Weights of a small GPT-style language model, trained from scratch on English Wikipedia: width 160.
MLP neurons of a small language model. Each row is named by its layer, matrix (up: input weights) and neuron, and shows model dimensions 32-159. Each number is 50 + 12 x the weight over its row's rms, rounded and kept within 0 to 99.
After each neuron's rows, "fires on" lists the tokens most often at its 100 highest values on Wikipedia text that the model never trained on.

L7.up458:66 38 72 43 46 47 46 51 56 58 59 54 77 58 51 51 53 57 54 69 52 39 72 63 34 45 63 59 37 50 41 53 63 52 37 42 52 32 42 70 58 25 22 51 46 51 62 61 59 38 58 59 66 47 53 53 70 57 51 62 51 47 45 57 58 50 59 55 55 57 51 30 52 42 19 46 73 39 55 16 51 44 38 30 63 59 44 49 41 58 46 34 55 59 44 53 55 23 54 39 54 39 46 49 36 52 59 42 61 40 56 33 21 55 43 29 63 45 64 41 44 62 43 47 62 49 56 47
fires on: "h", " Ch", " H", " S", " Th", "ec"

L8.up242:55 40 48 57 64 57 45 57 45 61 70 55 53 28 51 48 56 47 56 70 53 41 48 35 27 50 43 56 46 78 47 37 53 52 44 53 29 37 31 52 28 27 43 55 44 48 35 43 55 54 62 57 41 54 52 63 48 75 37 50 68 46 40 59 41 57 49 62 78 45 33 60 32 45 50 44 63 72 32 47 44 50 55 56 58 23 30 63 50 52 30 54 75 35 49 50 70 52 44 55 48 43 40 49 36 36 59 31 44 50 37 59 55 65 42 40 57 43 50 54 54 85 82 45 64 47 56 31
fires on: "t", "ov", " "

L7.up505:46 49 60 54 65 56 65 31 51 49 48 72 50 34 52 30 47 55 39 45 66 57 63 38 53 29 58 56 51 49 51 39 51 34 55 31 39 34 55 45 65 52 64 61 47 50 65 61 52 73 48 56 39 31 50 57 48 53 65 84 32 49 69 54 65 54 50 68 59 63 33 61 21 30 54 60 42 74 41 57 55 32 47 58 48 60 42 45 53 46 36 43 67 54 47 65 62 35 42 42 52 47 22 34 54 37 62 37 55 37 42 57 61 59 38 44 54 58 51 60 66 45 53 58 45 56 79 44
fires on: "ar", "ur", "y", "ir"

L7.up89:42 66 47 62 70 46 39 43 63 50 61 49 58 68 60 55 39 56 49 45 69 58 58 33 30 39 56 63 49 41 76 24 48 64 44 46 35 45 32 65 53 61 49 55 29 20 61 31 49 69 64 39 41 55 35 51 60 36 48 38 51 47 51 49 66 40 46 42 48 74 65 31 50 53 45 45 20 69 44 27 34 30 24 56 65 56 54 39 40 51 50 54 48 51 50 56 48 61 38 26 57 39 58 48 53 59 65 53 45 48 50 60 39 53 44 59 50 50 67 67 24 48 64 59 64 60 56 41
fires on: "it", "os", "ion", "our", " sec", "y"

L4.up13:44 51 35 77 62 52 51 36 68 67 43 49 45 41 47 54 69 26 41 56 38 60 44 60 13 37 72 68 57 54 51 54 59 62 56 47 63 58 61 69 71 57 44 52 44 20 50 44 82 47 51 49 50 36 50 33 57 59 49 50 44 52 25 67 35 54 46 48 64 34 54 42 47 54 35 36 31 38 53 29 41 52 55 40 68 46 48 76 64 33 46 58 42 35 53 46 55 45 56 55 34 37 33 59 49 50 42 48 69 42 51 58 60 49 45 49 48 42 45 57 32 59 56 42 59 19 61 48
fires on: " to", " ad", " in", " Pro", " by"

L5.up196:47 69 50 40 68 41 38 52 56 46 45 48 71 67 45 66 39 45 54 59 47 72 51 27 54 32 50 58 39 58 45 53 41 48 46 42 50 40 59 64 24 55 43 46 42 58 66 37 46 55 52 38 58 35 87 76 50 44 77 70 54 44 42 53 85 48 61 53 60 36 40 41 45 40 57 43 40 64 63 38 48 54 53 32 55 42 62 27 56 46 48 44 72 72 44 66 47 51 40 59 33 41 33 39 46 48 65 49 66 50 52 49 45 33 58 34 74 77 48 60 22 49 50 60 59 54 57 44
fires on: "ess"

L7.up303:48 52 62 53 38 56 25 69 56 48 38 72 50 57 50 54 57 70 62 57 67 41 64 52 38 46 30 61 50 49 47 34 44 59 53 49 53 48 43 55 41 40 36 50 56 68 70 55 42 50 48 62 66 44 59 56 50 61 50 39 39 84 43 56 44 48 50 54 47 70 53 56 42 52 40 50 25 54 57 47 73 33 65 45 56 36 23 17 54 54 44 44 50 40 40 36 53 35 42 28 31 35 45 36 40 55 50 36 78 44 54 38 55 42 29 56 66 64 38 54 60 66 55 78 62 58 88 49
fires on: "t", "er", "al", "or"

L8.up515:62 53 57 34 54 68 60 56 58 77 63 53 53 44 49 49 44 48 50 52 57 51 41 51 45 49 56 59 56 56 61 38 63 66 34 55 45 55 48 36 37 65 43 54 57 55 41 53 25 40 74 52 50 31 61 73 62 52 39 58 50 43 34 58 54 54 45 55 63 50 63 47 37 38 55 35 40 66 17 30 49 65 44 62 57 51 56 58 49 34 64 41 34 75 53 61 49 59 54 15 40 36 38 51 30 42 52 38 48 41 38 42 50 50 24 50 61 64 55 65 66 52 57 50 67 39 64 39
fires on: "ed", "t", "v", "d", "gan", "c"

L4.up517:29 65 47 35 57 56 43 39 62 50 39 45 40 30 57 46 38 41 39 55 67 63 46 39 41 63 45 66 60 59 57 67 45 44 43 54 36 51 67 67 60 51 48 51 60 35 33 56 62 34 55 59 59 34 41 51 44 43 35 51 61 62 27 75 52 54 47 65 39 33 51 26 40 50 49 33 33 49 38 50 72 66 37 63 56 53 56 73 46 35 51 58 33 53 29 51 43 56 41 45 34 47 47 60 38 67 67 45 68 44 40 50 58 38 39 62 52 56 40 65 67 63 48 58 68 53 60 49
fires on: " |", " "

L7.up514:54 59 54 61 43 42 34 49 63 52 61 66 48 38 48 54 44 53 52 57 50 74 65 46 58 35 62 57 36 56 33 52 55 54 42 41 86 50 55 57 44 53 57 33 58 35 54 65 39 40 55 47 55 16 64 57 43 53 56 75 33 49 43 58 67 38 57 59 49 56 42 52 59 43 56 52 68 65 56 43 57 58 44 32 73 44 51 62 39 28 40 45 77 61 38 35 36 37 30 35 22 47 41 25 41 63 41 38 48 50 18 39 58 57 51 61 65 48 58 74 49 46 54 50 59 45 53 35
fires on: "al", "i", "ol", "an", "em", "k"

L7.up184:34 49 61 29 47 33 44 34 62 59 54 57 71 48 57 51 62 59 46 51 53 39 48 30 44 46 37 66 29 47 37 40 37 44 46 54 58 38 38 35 38 30 25 32 55 49 62 44 60 44 61 51 51 40 63 58 54 39 64 48 71 46 51 61 36 43 57 57 37 48 31 64 44 42 61 33 55 59 59 30 73 36 60 38 63 38 62 45 42 52 53 37 67 60 35 70 59 40 55 23 36 51 44 52 27 37 48 46 76 51 39 49 61 52 46 40 42 70 49 51 31 51 67 45 63 49 72 42
fires on: " sp", " Sp", " cont"

L7.up421:67 63 49 41 59 53 54 65 51 81 47 60 49 46 51 53 46 63 41 51 40 42 52 40 61 50 37 46 58 63 78 58 66 57 45 40 57 45 48 40 64 46 57 45 45 42 43 30 19 49 40 31 73 41 42 54 45 59 35 52 30 48 44 66 49 40 64 61 68 47 57 56 29 47 51 45 23 72 33 64 58 36 62 37 56 61 53 51 44 31 51 33 61 51 63 52 24 56 51 20 33 39 22 36 47 53 59 41 65 55 46 37 75 35 46 43 45 68 40 61 61 62 52 53 57 44 50 45
fires on: "d", "st", "s", "te", "is", "v"

L7.up470:43 52 36 59 43 43 55 44 84 44 60 35 74 43 53 49 34 66 41 52 32 41 46 49 49 44 60 78 49 53 23 45 25 51 31 42 47 24 38 45 52 48 42 74 38 56 39 44 61 40 68 62 66 82 59 76 65 68 47 68 47 49 46 61 61 68 54 64 50 49 62 64 25 42 42 50 58 51 68 38 40 34 30 45 59 47 53 59 63 57 61 38 64 48 32 42 45 39 50 38 39 39 51 56 39 51 46 54 50 42 53 59 80 47 36 30 42 76 45 61 44 76 60 37 48 40 52 49
fires on: ".", " |\n"

L7.up147:27 47 44 55 47 58 58 54 63 62 45 53 42 43 58 42 62 32 23 57 43 37 55 43 65 28 57 45 37 55 33 46 48 45 55 69 35 38 53 72 52 62 60 51 54 41 49 71 68 46 53 43 64 42 47 72 37 91 78 73 41 61 39 56 41 44 52 56 56 49 43 34 47 39 45 64 65 39 50 47 69 50 63 63 54 61 58 47 55 29 36 54 60 22 44 37 62 48 43 49 43 53 56 52 52 36 51 48 68 53 42 44 54 55 48 51 77 42 61 50 37 45 56 55 32 33 63 52
fires on: "le", "ain", "am", "ric", "ay"

L8.up224:28 66 54 62 37 36 70 31 51 61 70 40 64 44 55 46 55 54 59 53 31 44 40 30 43 48 48 57 20 53 26 46 42 57 49 38 41 42 48 56 58 44 52 52 58 39 49 47 56 39 57 29 64 64 53 61 44 55 51 52 70 45 33 68 46 63 36 54 63 41 38 65 46 40 35 39 62 57 68 31 61 52 50 44 60 60 27 43 63 53 36 61 60 54 54 45 51 48 64 42 44 35 69 44 56 50 54 42 53 48 50 39 33 54 55 41 45 52 83 44 26 34 72 40 51 38 67 46
fires on: "f", "ab", " n", " F", " comp", " comm"

L8.up621:43 63 57 84 60 43 68 32 64 74 60 71 41 63 44 68 67 59 41 61 36 52 62 42 51 30 61 52 46 47 71 38 68 73 50 52 33 35 70 75 70 63 37 59 22 36 50 56 42 57 62 48 50 37 48 50 55 54 37 72 50 57 30 54 60 47 50 48 57 43 63 40 60 49 46 53 36 50 55 50 32 59 57 38 64 47 70 59 39 50 25 63 38 55 56 54 63 63 32 41 39 60 44 60 55 59 56 43 35 44 37 23 46 36 71 42 48 54 40 45 35 70 49 35 48 52 55 53
fires on: " in", " per"

L4.up632:42 44 37 54 43 54 66 54 46 53 38 54 37 38 51 71 47 83 43 71 52 39 68 47 41 56 51 73 43 42 66 62 45 56 49 57 42 64 64 35 59 47 32 47 42 40 29 50 43 25 60 38 51 45 47 57 63 43 65 66 80 33 59 42 76 42 71 55 54 72 50 32 65 45 67 41 49 61 54 37 43 53 38 57 59 51 45 49 39 35 45 44 33 57 37 51 44 41 47 45 46 58 32 53 40 59 49 51 51 38 47 49 40 63 47 51 68 66 61 63 52 52 53 49 51 62 59 30
fires on: "olog", " h", "th", " s", " kn", " cl"

L5.up158:47 60 44 41 42 45 33 60 58 48 54 65 47 57 57 64 54 51 39 62 38 36 55 48 48 56 35 45 45 66 60 43 48 45 51 53 59 37 59 84 46 37 76 42 41 58 59 56 52 69 45 37 54 62 56 46 25 43 34 45 58 40 49 55 64 46 63 71 57 68 39 40 60 55 55 41 35 67 62 30 45 40 45 49 58 33 61 49 62 55 51 49 55 42 42 63 53 46 48 46 27 58 52 39 56 42 68 40 74 44 37 68 66 60 30 27 44 56 55 68 45 57 60 59 32 56 60 45
fires on: "a", "ames", "ans", "ies", "ivers", "se"

L4.up511:32 80 77 44 68 39 47 45 26 45 53 57 60 38 46 70 54 42 58 46 34 46 52 31 34 48 39 65 37 68 48 40 52 53 55 57 53 28 64 67 62 50 56 45 51 56 57 32 36 44 67 50 74 57 68 60 70 57 62 42 57 44 34 47 49 26 41 70 46 31 50 61 45 56 25 54 45 68 44 63 56 49 61 35 37 47 56 42 40 40 42 41 51 41 30 48 47 50 43 41 46 54 32 52 41 26 59 49 50 46 69 26 65 71 60 54 57 59 53 59 53 76 61 62 28 50 64 59
fires on: "es", "lect", "==", " has", "ll", " or"

L4.up204:20 59 62 49 53 62 60 63 35 59 61 79 44 50 35 72 62 48 61 39 44 77 42 54 36 51 47 61 51 85 59 48 49 41 52 48 38 33 56 64 61 31 65 41 63 45 60 49 51 57 55 39 52 37 76 72 62 59 55 48 43 59 45 66 49 43 68 71 51 57 69 51 49 48 35 58 54 63 61 52 67 41 64 44 34 63 32 62 56 47 49 50 69 35 26 52 45 47 51 45 53 46 34 40 44 34 53 45 53 56 80 40 48 47 52 58 48 62 68 65 54 60 50 59 34 59 56 62
fires on: "lect", "ia", "ill"

L4.up542:34 49 80 55 53 42 62 66 39 57 62 60 50 49 44 63 58 42 53 29 61 45 48 52 57 47 40 62 46 79 46 37 38 54 50 45 57 41 56 69 73 43 41 48 40 58 43 55 58 29 58 36 72 32 91 65 63 68 40 60 43 56 65 58 45 30 49 76 67 49 51 55 36 40 59 35 57 54 54 43 50 49 55 38 29 32 40 46 51 32 49 50 64 58 34 51 44 47 48 25 62 47 47 55 47 41 43 47 58 47 75 41 55 35 63 60 56 58 80 54 29 66 45 70 58 28 46 51
fires on: "ill", "ist", "ress", "qu"

L8.up620:25 62 58 66 57 32 51 59 67 56 44 50 87 32 46 46 44 40 55 47 55 61 58 24 59 63 38 39 48 66 42 38 30 66 38 41 38 41 50 64 43 69 54 53 59 47 50 64 72 62 51 24 49 50 50 45 49 39 42 59 51 45 31 45 54 53 51 57 36 48 49 55 28 42 60 57 47 69 45 40 78 57 57 26 53 41 59 45 43 41 33 44 77 60 37 70 32 57 55 52 50 17 59 54 46 44 49 54 76 56 41 43 53 63 48 23 54 55 58 39 45 45 52 51 53 45 57 59
fires on: "um", "m", "ub", "f", "y"

L8.up52:33 70 38 83 58 41 60 28 61 54 51 56 46 37 50 57 68 56 39 52 50 44 58 54 44 53 64 60 50 59 50 49 54 46 57 51 46 56 74 64 64 60 54 55 48 28 51 54 36 32 41 52 49 39 49 47 34 64 65 58 59 55 70 49 47 42 49 63 44 44 62 29 40 66 54 43 54 57 61 47 81 50 60 44 63 59 53 43 49 24 46 56 49 59 37 33 48 47 37 34 36 58 46 52 31 67 47 46 57 46 32 26 55 41 45 54 36 39 45 65 42 63 55 42 50 46 86 50
fires on: "r", "il", " in", " on", "ach"

L4.up586:31 57 60 52 65 44 49 27 61 52 43 48 78 47 54 52 69 47 43 58 48 39 50 33 25 50 53 61 56 50 22 49 57 44 50 61 60 39 70 48 49 35 41 40 50 66 59 42 63 47 58 34 37 29 58 43 54 47 63 37 79 35 47 58 41 44 62 60 48 49 40 50 45 50 49 39 59 55 51 13 48 63 35 62 61 37 61 58 57 39 62 45 63 74 40 77 39 56 56 34 37 38 44 46 35 30 47 34 56 46 46 47 61 37 32 36 46 52 54 60 32 47 48 43 59 37 41 55
fires on: "===", " Sp", "==", " sp"

L7.up418:38 64 50 56 35 56 48 54 58 47 65 47 49 67 44 81 50 68 32 80 65 64 56 39 43 50 38 51 62 48 50 38 42 57 56 62 40 32 58 47 65 41 50 55 43 45 52 60 50 29 54 51 61 51 59 51 39 41 35 44 48 63 40 32 64 61 42 74 51 67 68 20 46 54 47 37 32 57 62 37 59 22 52 54 56 45 52 36 73 36 39 31 54 36 58 36 73 30 39 53 50 59 51 44 55 52 26 53 52 42 59 42 55 52 32 49 60 59 42 78 50 57 39 55 51 46 85 45
fires on: "er", "ear", "ter", "or", "ound", "our"

L5.up493:52 71 34 50 35 44 56 40 84 53 59 38 67 42 48 57 57 52 51 54 29 49 52 64 27 37 46 73 64 60 29 54 23 48 39 43 62 26 43 55 50 59 30 58 50 65 43 64 74 50 58 52 48 79 69 65 58 55 38 66 50 64 31 51 52 69 50 43 41 47 55 70 33 47 46 52 55 52 54 31 48 47 50 57 57 59 55 66 60 47 52 38 58 54 42 63 50 35 51 52 47 40 51 46 50 41 22 59 51 34 44 56 50 57 45 43 37 60 35 57 39 75 78 46 43 42 52 49
fires on: "."

L7.up457:58 23 53 47 47 61 52 60 53 28 54 69 62 40 32 65 56 54 35 38 53 31 61 46 28 62 60 64 42 56 67 46 48 53 20 43 53 56 57 68 58 50 26 56 34 18 42 50 34 57 52 52 57 40 49 44 41 63 51 53 56 48 50 54 54 52 62 52 50 38 61 70 34 56 53 60 54 55 58 41 45 60 52 33 59 60 56 33 57 19 35 34 45 70 37 51 53 42 43 48 47 43 53 43 33 66 52 46 78 61 64 69 70 50 42 44 78 53 55 53 61 62 53 43 60 54 48 39
fires on: "h", "p", "th", "ap"

L8.up617:65 30 80 53 71 40 38 33 42 54 81 56 61 62 58 35 41 29 27 52 28 36 50 62 39 57 44 65 39 57 46 44 73 46 55 52 47 37 46 69 67 53 51 54 50 50 53 45 54 34 38 56 55 41 52 70 52 80 41 38 49 41 36 42 57 37 57 68 64 42 66 58 42 44 50 59 37 55 64 66 54 48 41 42 61 40 48 39 58 44 49 41 53 62 45 51 45 36 47 27 24 31 40 10 37 58 43 39 48 51 57 46 65 57 35 64 62 55 75 32 72 45 42 55 48 50 46 45
fires on: " S", " C", "c", " G", "h", " H"

L5.up241:47 77 49 57 52 41 39 47 63 48 52 47 61 53 56 53 38 40 54 60 12 35 42 65 49 34 35 46 56 70 34 40 51 46 40 56 55 10 42 54 44 51 27 51 56 61 58 36 59 50 64 47 47 69 69 70 49 56 56 69 37 54 21 47 55 46 51 46 42 42 51 72 41 40 44 57 65 60 63 45 56 48 39 39 58 38 40 71 54 49 57 47 65 63 47 60 34 48 55 39 38 32 41 43 36 31 22 47 57 34 40 54 53 61 41 49 39 50 61 69 32 59 70 52 45 37 54 51
fires on: ".", "=="

L8.up171:44 40 32 57 72 36 38 36 48 47 60 61 53 47 65 54 48 60 39 79 38 45 45 40 62 49 41 47 41 56 48 26 48 60 39 60 39 46 56 63 40 58 32 41 50 49 62 47 65 42 53 43 38 35 57 63 61 42 62 58 47 37 42 61 57 43 56 54 68 44 46 39 50 64 49 37 73 66 57 44 56 45 26 34 60 28 64 24 53 50 57 43 68 48 32 77 39 57 52 31 33 32 40 56 43 19 38 43 82 51 60 53 56 62 38 38 55 60 45 52 47 31 67 51 74 60 60 41
fires on: " sp", " com", " Sp", " serv", " t", " not"

L7.up531:20 66 75 41 69 52 60 56 49 57 50 59 65 47 48 38 47 53 36 44 54 64 49 60 46 59 51 46 39 63 65 55 65 48 58 42 52 37 55 61 47 58 55 59 45 45 59 59 41 60 44 45 65 31 73 83 50 59 41 72 50 49 35 37 60 47 53 63 44 49 52 60 30 43 38 49 34 53 39 63 71 39 43 28 57 52 44 40 61 58 36 63 38 60 39 44 33 42 50 43 25 36 30 40 45 51 53 43 64 55 53 33 86 47 37 31 51 76 57 54 53 47 54 55 63 57 55 43
fires on: "y", "ro", "ra", "ur", "re", "as"

L8.up392:58 49 54 47 38 52 49 63 49 46 59 56 68 36 55 44 74 55 56 56 39 49 55 37 52 30 41 55 53 63 22 63 48 48 44 43 38 47 64 44 35 52 46 62 49 60 29 54 48 47 63 63 58 37 51 68 41 59 48 29 31 48 26 52 40 59 52 51 61 53 49 42 52 53 33 51 47 64 41 49 69 66 50 35 53 17 33 42 51 45 32 42 76 54 38 57 58 47 51 43 36 48 55 45 30 24 39 46 51 42 38 47 42 71 52 64 53 74 44 38 58 67 86 59 45 40 61 42
fires on: "t", "st", "ic", "am", "le"

L7.up55:41 51 44 53 63 26 57 53 57 49 55 74 59 67 58 79 76 73 51 65 44 63 43 37 39 35 39 50 42 53 42 54 43 40 54 77 30 50 57 50 50 77 45 49 50 58 62 57 52 23 62 61 65 61 44 57 44 46 68 35 49 63 50 33 63 59 39 57 58 45 57 45 46 49 38 64 52 51 75 42 33 67 39 39 49 49 58 56 38 28 38 37 52 62 57 49 39 43 55 44 52 75 39 46 49 45 55 53 50 25 53 29 46 53 55 48 64 68 67 58 32 55 38 55 22 39 50 42
fires on: "ill", " all", "all", "ell", "ould"

L4.up295:38 45 53 60 68 39 45 44 73 50 56 50 45 59 53 61 63 34 23 55 30 44 31 51 27 36 48 67 71 60 57 50 54 47 55 47 48 29 54 56 40 50 19 49 55 49 70 48 67 55 53 60 49 64 63 59 20 64 35 58 41 40 39 48 43 49 58 46 38 43 48 53 45 56 43 60 48 62 57 26 34 36 36 47 61 19 33 73 48 27 49 59 71 61 56 66 45 57 41 51 29 43 37 49 32 49 53 51 77 31 58 61 55 61 60 55 56 51 56 42 48 65 63 61 54 21 46 52
fires on: " his", "'s", "===", " for", "==", " with"

L5.up362:27 42 57 57 37 50 48 35 72 49 48 55 37 35 49 68 41 48 32 54 60 41 57 44 57 57 47 59 52 50 58 69 46 53 30 60 51 59 60 66 40 51 43 40 63 31 44 53 54 46 50 30 52 47 56 44 59 53 60 65 65 55 46 57 47 40 61 67 46 57 56 41 46 55 47 32 39 37 49 52 66 70 60 51 61 54 43 71 67 48 46 54 40 51 08 42 65 65 43 42 06 49 67 29 50 58 39 44 61 45 41 57 58 52 34 55 59 52 49 52 48 70 26 61 64 52 78 50
fires on: " ", " |", " f", " (", ":", " pl"

L8.up612:37 59 44 38 63 48 51 41 51 54 57 88 56 51 47 64 37 81 49 69 60 65 66 29 66 34 45 45 54 54 36 62 42 57 18 47 35 50 60 50 39 78 67 40 48 67 60 49 46 55 49 54 46 48 71 52 54 42 55 58 37 74 47 33 61 33 53 62 47 60 63 49 36 45 57 62 64 49 47 39 63 68 44 49 51 60 61 37 50 42 26 39 54 57 45 57 44 19 43 46 59 70 47 55 51 50 46 42 57 28 55 53 33 37 48 58 53 55 52 61 52 66 71 45 43 39 47 37
fires on: "or", "ill"

L7.up53:44 46 55 62 30 49 56 39 54 61 63 61 65 57 52 44 71 46 29 52 50 45 45 31 73 39 52 61 57 55 40 27 56 42 56 42 32 27 63 71 70 66 55 51 44 58 64 56 68 47 46 58 67 50 59 53 45 64 61 52 54 68 49 40 43 44 40 63 53 54 48 50 35 37 46 65 55 68 60 25 48 38 62 60 55 50 59 52 60 46 31 50 33 53 53 48 51 43 54 39 48 56 39 45 57 45 51 44 48 25 40 55 59 56 48 55 57 59 69 47 65 12 41 59 43 42 71 47
fires on: "ar", "ou", "le", "ear", "ate", "am"

L7.up475:32 78 75 52 68 44 64 49 63 80 50 61 88 62 46 44 43 70 47 40 46 67 60 50 39 63 55 53 19 55 63 62 29 63 48 36 44 41 39 50 51 43 37 46 24 59 54 42 49 70 57 49 44 29 58 54 43 34 35 41 37 56 44 47 63 59 57 46 50 59 54 44 44 49 23 39 49 61 36 49 45 55 51 34 55 48 48 44 25 54 38 62 70 61 46 67 47 55 49 38 57 41 46 68 45 48 54 53 56 49 49 47 36 57 33 26 45 48 40 46 28 40 52 46 65 59 62 52
fires on: " o", "y", "um", "os", "ur"

L4.up474:38 37 56 74 47 47 63 59 57 64 57 44 79 45 47 64 17 43 39 46 38 65 41 27 48 42 39 58 30 55 40 52 31 40 44 37 34 45 47 80 60 77 31 43 48 52 61 38 48 64 66 27 61 59 55 70 41 54 46 71 46 44 35 50 76 56 50 45 44 50 37 54 42 47 41 60 81 62 57 56 48 50 50 59 53 61 43 39 54 52 28 43 47 46 44 62 45 50 46 56 33 37 47 55 47 46 61 60 73 55 56 63 49 77 57 49 41 50 71 30 62 51 55 63 65 42 57 49
fires on: " n", " al", "f", "um"

L7.up165:43 52 63 58 49 41 49 53 59 57 66 57 69 37 51 49 48 36 58 66 54 56 37 25 44 42 41 45 45 60 46 22 63 35 39 22 39 49 53 52 50 51 33 53 52 58 42 44 44 40 46 38 72 56 41 38 55 80 31 47 86 30 36 56 56 50 59 54 47 46 42 61 61 39 48 41 60 54 49 31 48 72 45 49 55 75 46 48 53 35 75 38 62 19 49 55 33 40 51 43 58 46 51 33 35 52 65 53 64 54 48 49 53 58 28 50 56 58 66 32 45 27 67 60 57 46 67 44
fires on: "at", "p", "h", "ol", "t", "j"

L5.up536:34 51 46 57 36 49 61 28 57 59 62 62 38 52 59 62 49 55 23 58 61 57 55 44 50 48 63 59 57 59 63 57 50 63 47 51 34 51 64 53 40 74 52 41 58 29 48 74 84 37 44 34 64 42 56 52 57 48 60 70 50 72 32 64 63 39 54 61 55 41 67 49 51 58 38 30 32 42 31 48 63 60 50 49 69 34 57 61 52 41 38 55 43 51 29 51 41 55 35 46 27 43 45 50 38 60 39 35 74 37 38 49 42 52 42 53 68 57 42 49 49 65 51 47 71 62 77 47
fires on: " "

L8.up550:57 47 49 52 49 45 61 65 51 55 44 52 68 36 55 51 28 60 56 45 46 66 55 64 49 49 47 61 46 60 71 60 62 60 29 51 54 51 44 55 44 59 61 45 41 57 47 37 17 56 56 32 73 43 51 64 53 43 62 37 35 58 43 43 78 48 46 66 54 68 63 29 37 52 47 36 38 69 41 54 32 63 56 53 53 43 51 42 49 68 42 35 48 54 42 40 37 34 60 11 22 48 22 49 52 43 49 41 52 50 44 51 47 43 48 54 55 88 38 63 57 46 44 59 86 55 62 39
fires on: "ur", "v", "p", "d", "an", "k"

L7.up64:57 52 59 74 60 47 57 48 48 60 59 60 54 39 50 65 48 86 57 42 44 63 68 45 46 42 54 43 44 60 50 48 38 70 49 56 38 52 68 62 49 58 48 56 24 53 52 45 33 48 59 46 59 31 50 61 51 48 70 51 54 73 52 48 68 44 56 42 63 38 53 54 43 44 54 46 65 61 33 75 46 63 59 42 48 54 59 40 23 20 25 50 50 50 53 35 61 45 47 52 50 62 40 54 50 53 70 38 46 53 34 44 30 34 49 54 44 71 33 66 56 63 61 39 49 45 54 35
fires on: "or", "ed", "un", "it", "in", "il"

L7.up524:72 43 55 49 46 49 39 59 45 53 38 81 63 45 52 48 63 62 50 68 31 48 47 42 37 61 40 53 47 45 49 31 51 51 46 52 46 39 68 54 30 05 58 51 42 65 69 41 52 46 51 51 59 56 53 43 42 62 40 48 61 49 40 54 71 50 69 62 48 72 35 28 53 47 55 46 52 59 65 43 59 40 38 37 57 52 42 71 49 30 34 56 82 42 39 63 55 31 41 36 44 45 51 26 34 53 48 36 72 52 59 53 57 66 36 50 55 45 44 71 54 71 58 60 84 50 75 32
fires on: "er", "t", "an", "ter", "a"

L5.up466:31 61 56 39 60 48 70 33 53 66 53 54 51 54 46 44 39 52 44 58 54 78 39 39 62 51 62 43 55 56 53 49 55 60 42 61 37 38 47 66 46 75 70 59 21 56 48 64 44 63 49 53 55 45 52 62 55 41 60 68 43 54 42 54 54 45 57 53 39 41 58 61 26 48 63 59 24 78 51 38 52 52 51 53 52 54 60 53 55 45 31 45 67 56 39 65 54 42 40 43 46 49 31 45 57 65 41 51 49 37 51 68 43 36 52 45 51 68 53 43 63 55 58 76 49 59 65 40
fires on: "ar", "ear", "im", "y", "ry", "our"

L8.up369:48 60 53 70 43 42 56 42 65 66 58 83 36 53 60 60 63 64 38 65 52 45 51 52 27 43 41 41 42 50 49 71 46 59 50 35 65 48 45 50 45 71 59 51 46 51 51 77 68 36 52 54 46 49 50 59 41 51 41 78 52 57 29 55 49 27 68 55 46 23 62 61 68 55 45 54 30 44 70 52 48 56 66 35 62 45 43 53 50 47 45 33 60 54 41 78 55 55 49 58 45 50 47 27 42 50 44 49 32 32 40 29 36 55 57 43 35 54 33 36 66 66 50 46 34 38 51 45
fires on: " in", "in", "re", "orn", "ad"

L5.up33:57 29 56 50 57 53 39 47 57 71 58 65 73 58 44 52 47 29 47 46 48 63 47 40 45 58 48 78 40 46 45 61 58 34 34 41 66 52 46 60 53 32 43 42 45 38 44 31 45 53 57 74 73 59 55 50 50 75 34 71 70 58 48 43 74 36 37 54 49 40 58 61 48 24 33 48 56 57 57 40 42 44 42 50 59 57 38 32 46 49 48 30 58 44 44 48 57 13 55 31 46 41 52 37 41 41 51 56 55 43 62 66 62 72 35 65 58 56 59 54 63 54 53 40 60 44 53 42
fires on: "h", " Th"